{"num_key_value_heads": 8, "norm_place": "pre", "norm_eps": 1e-05, "positions": "rope", "rope_theta": 10000.0, "init_std_o": 0.00451}
MLP neurons of a small language model. Each row is named by its layer, matrix (up: input weights) and neuron, and shows model dimensions 128-223. Each number is 128 + 32 x the weight over its row's rms, rounded and kept within 0 to 255. Numbers have three digits each.
After each neuron's rows, "fires on" lists the tokens most often at its 100 highest values on Wikipedia text that the model never trained on.

L7.up611:116067118146158138123182106147138118076144102150183109168149054122085142101180153124110133120185133149122146116121185117162113128085124135116112084087047128111120133155152130132054102127125141146156180062163129093094122071085098100118102106107164152135170068110108141097129115105101177163
fires on: "ov", "u", "iss", "av", "em", "uss"

L6.up224:106138147102133115109029112203158112096125120113156122076169147121141192162107155119141092162174073074158098121099107115162146088139132165095118106138169156170172127129127121129156124079131087120118141122169127113143066085077104130078171101101146147115134135152132107174076159135099132127
fires on: "ed", "ir", "ot", "oted", "d", "ition"

L7.up70:086191133120123165105178128096149156123153100097109128158089135134124097147093145128115068167195152140082130139161166109143148104120125086094121154136162094114127179169155123150116160104152097153158117071135132191085143073110142152125135159070091111095112163149053103168072084148167056143
fires on: "ing", "al", "'", "j", "ou", " War"

L3.up810:087136157159100191131154107132133164125132140096143155100148112157137151133166145128111165058113135155145194106109141136116149135149140106129138123186166147143150113124161115052150164114098053138109101187108130147136143107090178147074143085169119148086119196105159145118130153143141159086
fires on: ":", "ani", "mi", " Notes", "ri"

L8.up420:098160150124144149116117112140174153157094092078137115142137158113141162147146175139102031091092094143121080102142127138137139073102150122135168067143085112171186087130127120110188132136161160101155115157103162089094098151083085178096173076089117168161139164162108121116146200109134136106
fires on: ":", "a", " h", "iving", "at", "4"

L9.up742:121084119071138109178096101141177085080175094119134086148126140150075101181120183175127145124159082131184185114164168138084143148097060186100152128128163139195141147172159116157141110098110072167145116096104159098076112149119039164129104105211146165171122110160106159140069076145071116103
fires on: " c", " int", " W", " T", " L"

L6.up13:134167129119122156078161130112107081094114151079149137150126126160117086093107153132128090145177163146084135116156073167163136100070129131164093083112135039163176141138115085127156138148135096112177126089156090168138130094143149149165161054156104118126072098098119120115087076071069109139
fires on: "s", "'", "ies", "ou", "ok"

L8.up130:142075133117127168127171155168128095117137067129130172095102124086039130138184094113161175096095156178098107120123145186150144143133120114127133123168104090143113115142084125097138122114127112109161103130149127162152100167133109108144129108150167136047100079169168110124112097086126145063
fires on: " m", " sp", " may", " Sp", " int"

L9.up103:075133077119152191126133052141138157143166148157079077141152092144158135161176049145163175146191137157138157137100150117101160137094108168129084143134132102189157087100154146083154188150168082168126136124130106109150132108151121207088151193153156149167094173148099109104134078130073128121
fires on: " G", " F", ":", " v", " f", " g"

L8.up253:131128122061135155098043144150142104151183079161150124159170112147061125143187158164101156163094118085106090170153081111165130104114129128121128200176095064101133109087183141101142135195087097148134140100125120092192112120110093202136117131142150122115112074103151111088113142117089122106
fires on: ",", " by", " m"

L3.up415:109137095100084145051138137178147147132150111120125174138134185145105119113130122146132158098123149085128147131175119113123149053113085186132128153135117098147184132151131153203138126104137119179144147076111060104151105152153088140189114128166198131221102075132071129156142145066054128116
fires on: "ric", "et", "re", " Vol", "sp", " tw"

L9.up266:144123157125108146061102102180177121110144155104104086074142095106159112145138135069139070149171140117146128149198079198097139125127100172163139103146090155123154098092162098138168094111102149076131114152110092128106159085107096200113133057102065171122109109125140122150151193139114142080
fires on: " an", "i", "an"

L7.up52:094102126158155193089153157153137142087125153114199117119142138139131113106128159175097119097082169104079143129111147097209137155124120168163127115097154116171142109162149130132107155205116066150140146123162155151089124083141131096133116143121135177126116136074118047130058064122132067104
fires on: "'", " du", " de", " Le", " le"

L8.up554:055156107118154120106099085127056140163148112156167140112149093102134163134090166147118109153153096062151113105127137156130132151138176157122095108165077122128144116110170095110134158182186072116138148130156087114124111109131100126103081105139143142110163101172063080072046144110139136096
fires on: "on", " During", " early", "During", "et", "ain"

L8.up243:144169127129154110119154060154151120149094086112111129089125113112117153133138121130134105120061159165076109105079060059127127121105143123190077086126085092170146095150117171132131170175124129057147107109177114124146095160100110152099075115110123183170129155145128132169112080138113067150
fires on: " his", "'", " her", ",", "\"", " Bh"

L6.up775:148134168066170093085105093119131150141167130150154113143161127154127182137107177141087113173158100033110162088155130114104144079124102176172156111142070193173100147119156114122158101118136119116160099104105132126145108102101060081111124136124105167123144134125116152134141156096212168132
fires on: " |", ",", "id", "ire", " High"

L3.up531:134097119134135196098151142161149203131174126143088091094177127172180162085156164197116150173147131104182137180120181123131104113087104115129096056152172138137164101149144187146103206093135107098120147144119109155109093136166137116125106109086090146179098171102153195071098154132120147134
fires on: "en", "ies", "a", "ry"

L7.up329:128127148120151136127168108186122100099142072147124144190066144127089175118110116163041114146135127139117116085149118085079143135182093093141128081161090109151148163096134160100110121101116153173133141071170137114134082136139165170119190163151081121064071100115118109114118165103106097126
fires on: "or", " |", "y", "al", "ul", " "

L6.up883:100089125106083167152116151094137114107167187119182092109126151137184101157134127084134173140127124117145069132110160098152174143059153141105119120173149123189164175099181114150120114121177094085116150120131131151104080065115137138096140120071145154157086161132141056127139212154054098141
fires on: "as", "p", " and", " to", "ass", " |"

L3.up993:163067147035091158111131150194084110113149206114173124101116132124127114109222150104162135143146164142111212191108106139164111154097148110130134165139097120192123106145120117127132103084146132142147121103117153115050101104086095154095067126107137141109098118123081159170111161069097151163
fires on: "p", "ll", "hn", ":", "her", "ot"

L7.up227:093141160133126131190076153110154114123166122161190108137131114192129115110058152130143213147076108033086126113104171055116136154061169156090113056105109135149145151146170118180138103137132104148149128141079116151115121132110065109129105105152161161092129103123138106127092111071168054126
fires on: " to", " of", ",", " Gu", "ard", "z"

L6.up453:063064093155099134093162082102166148148156149148137085127155158161168187146162105128143163100170148105119093103146133071088130132117127158114143081077137164117182124145140096083081138161123112086132171082159101156073150097116103157162061144098159156115109130090154148100112175143167091161
fires on: "ul", "u", "an", "l", "ed", " T"

L7.up1011:116099102125088154122140135166115119113068109200117073097134124103137100133145163144147112211103127172138023069105181129157145145106073114109095183101114145143139127191189094114141118141126171161130205140135109132103056127083142128115084143083125145143097092102103082095117160130106096138
fires on: " |", "g", "re", "as", "or"

L3.up256:146139154149163121039118101168111124125105088056155135156224133136163142105139139154164179125153149186161136090154078102128134110133118096102120068139114103142085147137150115127153136106204136156131127106062108109098117099158118164149123075134208092088057151151166114127091156129149172089
fires on: "ann", " own", "on", "ir", " by", ")\n\n"

L8.up879:136100131141108173112173083183113130126136093120117148193117154127140116130113113055231111133128156138069163114140122128187114140100070146118131169109138136157159156207112174112091069191112193106108146113109107126127113102126184128113107108112126118126133118154121147110126161124097169076
fires on: "ond", " |", "omb", "n", "X", "ipp"

L7.up443:092148114156169167145113116165101111168126119097199171111098110128089098111081158143133133149183094129100139152137082150153133181111158130128106150209081117118133101075145129164107118177123087185120132098133097163132129145093082191134142107211148154131105081111107089063138109110116118148
fires on: ";", ");", ",", " d", " bl", " to"

L9.up662:119181095073133160106130084082133114135099056106134125130181173112104128164155127117160133146141145059104161137143106157081125025106101102156097150145082114131140150113122106099094130132152150083150197063143144152163127075177098092147090064104118094093147116123134137144166071077140125092
fires on: " in", " tr", " St", " New"

L9.up35:113123098166213159165054132137080101087118143110175072085178144162155156150076186164105123143117118127138093074112128123139162084077127171130127100102080093120151179143152181092115102120164107158135110109132171135099143101147154137073153172142113163118119145096089090167093076094162069117
fires on: " p", ",", " j", " of"

L6.up993:155098192133134134089027150164103105172119160096108148098109122135100183133124069152122162099147132092130107177127130098151157098135148161147092113148156158107101109107146141097133147119143091116144112167137102136098093159106114142105169132137131132116127160132112111104065189120083171096
fires on: "am", "able", "ire", " Team", "ig"

L9.up345:111125135092161096057114087136082153170119078180126040141138160097106135125125093125142108136152070111128123105119152112155168155119061146166125133165131098130165081141091099129212132131122144214145097129114059147132102143154163152124117118081154167114165123128116117099163062119110131181
fires on: " ra", " d", "d", "in", " fl", " pol"

L7.up466:104126130102131173071100115158074150069148175121146137149099161173085167129110148158185123142078146120102205139168106118104119120131159122117129099094090130131122132122132152135141124134123116125160168054138154184151139076130096213154091107167143113115147161130114131102140149110150185130
fires on: "ist", "al", ";", "ic", "ial", ":"

L6.up117:127177184079134168095123134150154131208078112109155102084110136104216181111130174173130127129112108075088127185151065165069125085138082179096129165129088116161110126137129138125125138191134120144134125123069126133120103064067144146089099118157093135134132140106106175106029141140127199122
fires on: " |", ",", "ar", " between", " off"

L6.up238:195145115093122109072087133093076122136101148097178124048142190137106146173130086137079167094151162096119157118146185129067158092135187173114130089152078137166163105100180122100117144160129103132132128103113153100051126141095123123146055071149145188144141097143105103179095121117130108097
fires on: "am", "est", "ig", "ard", "ie"

L6.up944:125175109133171114059118131181085089138124139157110083146144149101129132095123067124179129167116141106145105150106120124117116189079110104193103142105147127107105122109182112147096111114147088127167120104160121144156114106119118199131117105168094100085139195142107082107035103090117142075
fires on: "ard", " footballer", "ur", "one", "ast", "b"

L7.up256:107121157176137166121169066206136127156189140132166009134173103162168119121091131150167088211100191106129129166134128183174115100113181076139122105085112149140140127176088119152158101101129125136110162126117097124140095136113124172122150128099132182152096125059138156129131150083138122127
fires on: " an", "198", "197", "at", " |\n"

L3.up645:156167065172141111128102124116147161085138050120114115143063131100123136123139131180131114093125111157131102171133096105138126208105077184117099150117131118137090073099145192113159168145106094127101112136103102097153131119152130139151135098114189139111114166137144123103034127117130089155
fires on: " sec", " Ab", " women", " Sing", "ional", "b"

L7.up831:113149127165087133029057082168118128172114118124109155081140204130159160144090107168147134147158111094090121115118162118183118179086155149143110107170098142166118133153134158142157204126160156114124157089082070154108093084176110104173090109088097136150110147128122106109166138109095122128
fires on: "r", " str", "ie", "ig", "en", "u"

L3.up871:135081148125185099108155097153134118117135197194117067126090189115075074131091107101128160161100146072146179077132151088150083125090076130121035173173107185129149153137118170120129070154146093099143136138093131157148110140157112100089088141145112130097115092142176144133136071070124159110
fires on: " al", " name", " site", "(s", " Gold", " level"

L8.up952:109148104080172121144074115122105134145118123164154030143140091173140161117167181121091083124123108117142115155104136132120117101100061129135096145124139124148135126109223140104136123168100144094137135113105085145093121069123083163111082102173170168086120130121152114136142145128160153066
fires on: "oll", "an", "ol", "n", "ell", " coll"

L3.up514:157138138106145123097125144154067046125123182185109188171122149149177209109152141091119159175133208098177131076091137141104125186034117150118063108102143112148100127132155150134124144146113141120158134106114095146094136160158077105142120080104103151071160158183110091092134105103118113111
fires on: " |", "and", " chart", "board", " Final"

L6.up3:168114075141172117109196073092077103104168153091133088122104121151141182119088173118137123103136133100112156088175135089144141156155127208158050078112088160173113151125115146092082138110131109094145089097132136100130103108138099173103124100138113124089120134145153154144104141117112150091
fires on: " |", " States", " L", " N"

L3.up393:094127174047129182109070121181070122181208147129105089141120113153128116163144143053191145142071218145116131121085147211171141115144127108103141097123126092153135151110079129133125114154145091130143115118128125108111115076095162144111106127049086117124074154131143113125077138079146097126
fires on: ":", "ification", " History", "–present", "ap"

L9.up873:091118154101145098107159103170099085141136133126143089181155082156123070166110129127166066152122075040142148146157130136116145126104121085154164203127137102188160116154122114175188121078081174174143204114129116135116108143172095108154106071130158107113130131149104163058114121091155121123
fires on: " be", " been", " being", " became", " become", " spec"

L9.up593:099116118179136087073148077203128152193124121131174104071160172122161120101099082123176105112125134065167092125120082112140111045098140185123103142174157147149165085179141116132112091132163100091163121096072124113102119089106104185146092150103175129171151117156092129116164117118139171098
fires on: "g", " c", "d", "c", " ISBN", "ed"

L8.up378:135148085094115163161101124058117111103170129122156139075155106123106130124162166142152130137106124102137158157107087141147129176119077175140169165199137117149128187104161122142205141111083056133172085157134158102041116099111083162161186111150096129176043144162122162105122164120064096080
fires on: ".", "t", " Candidate", "th", " due", " hold"

L7.up420:150187124125067130013154138121113156122189138128111095076108216069128115126155111144098141129150139103147170135136139133123121136114129160135083166131142101128125139156119165140107114105163087148186120127046134224108099112083111111124124109048168165144133145102079157104099148129089117142
fires on: "1", "r", "z", "0", "3", "ie"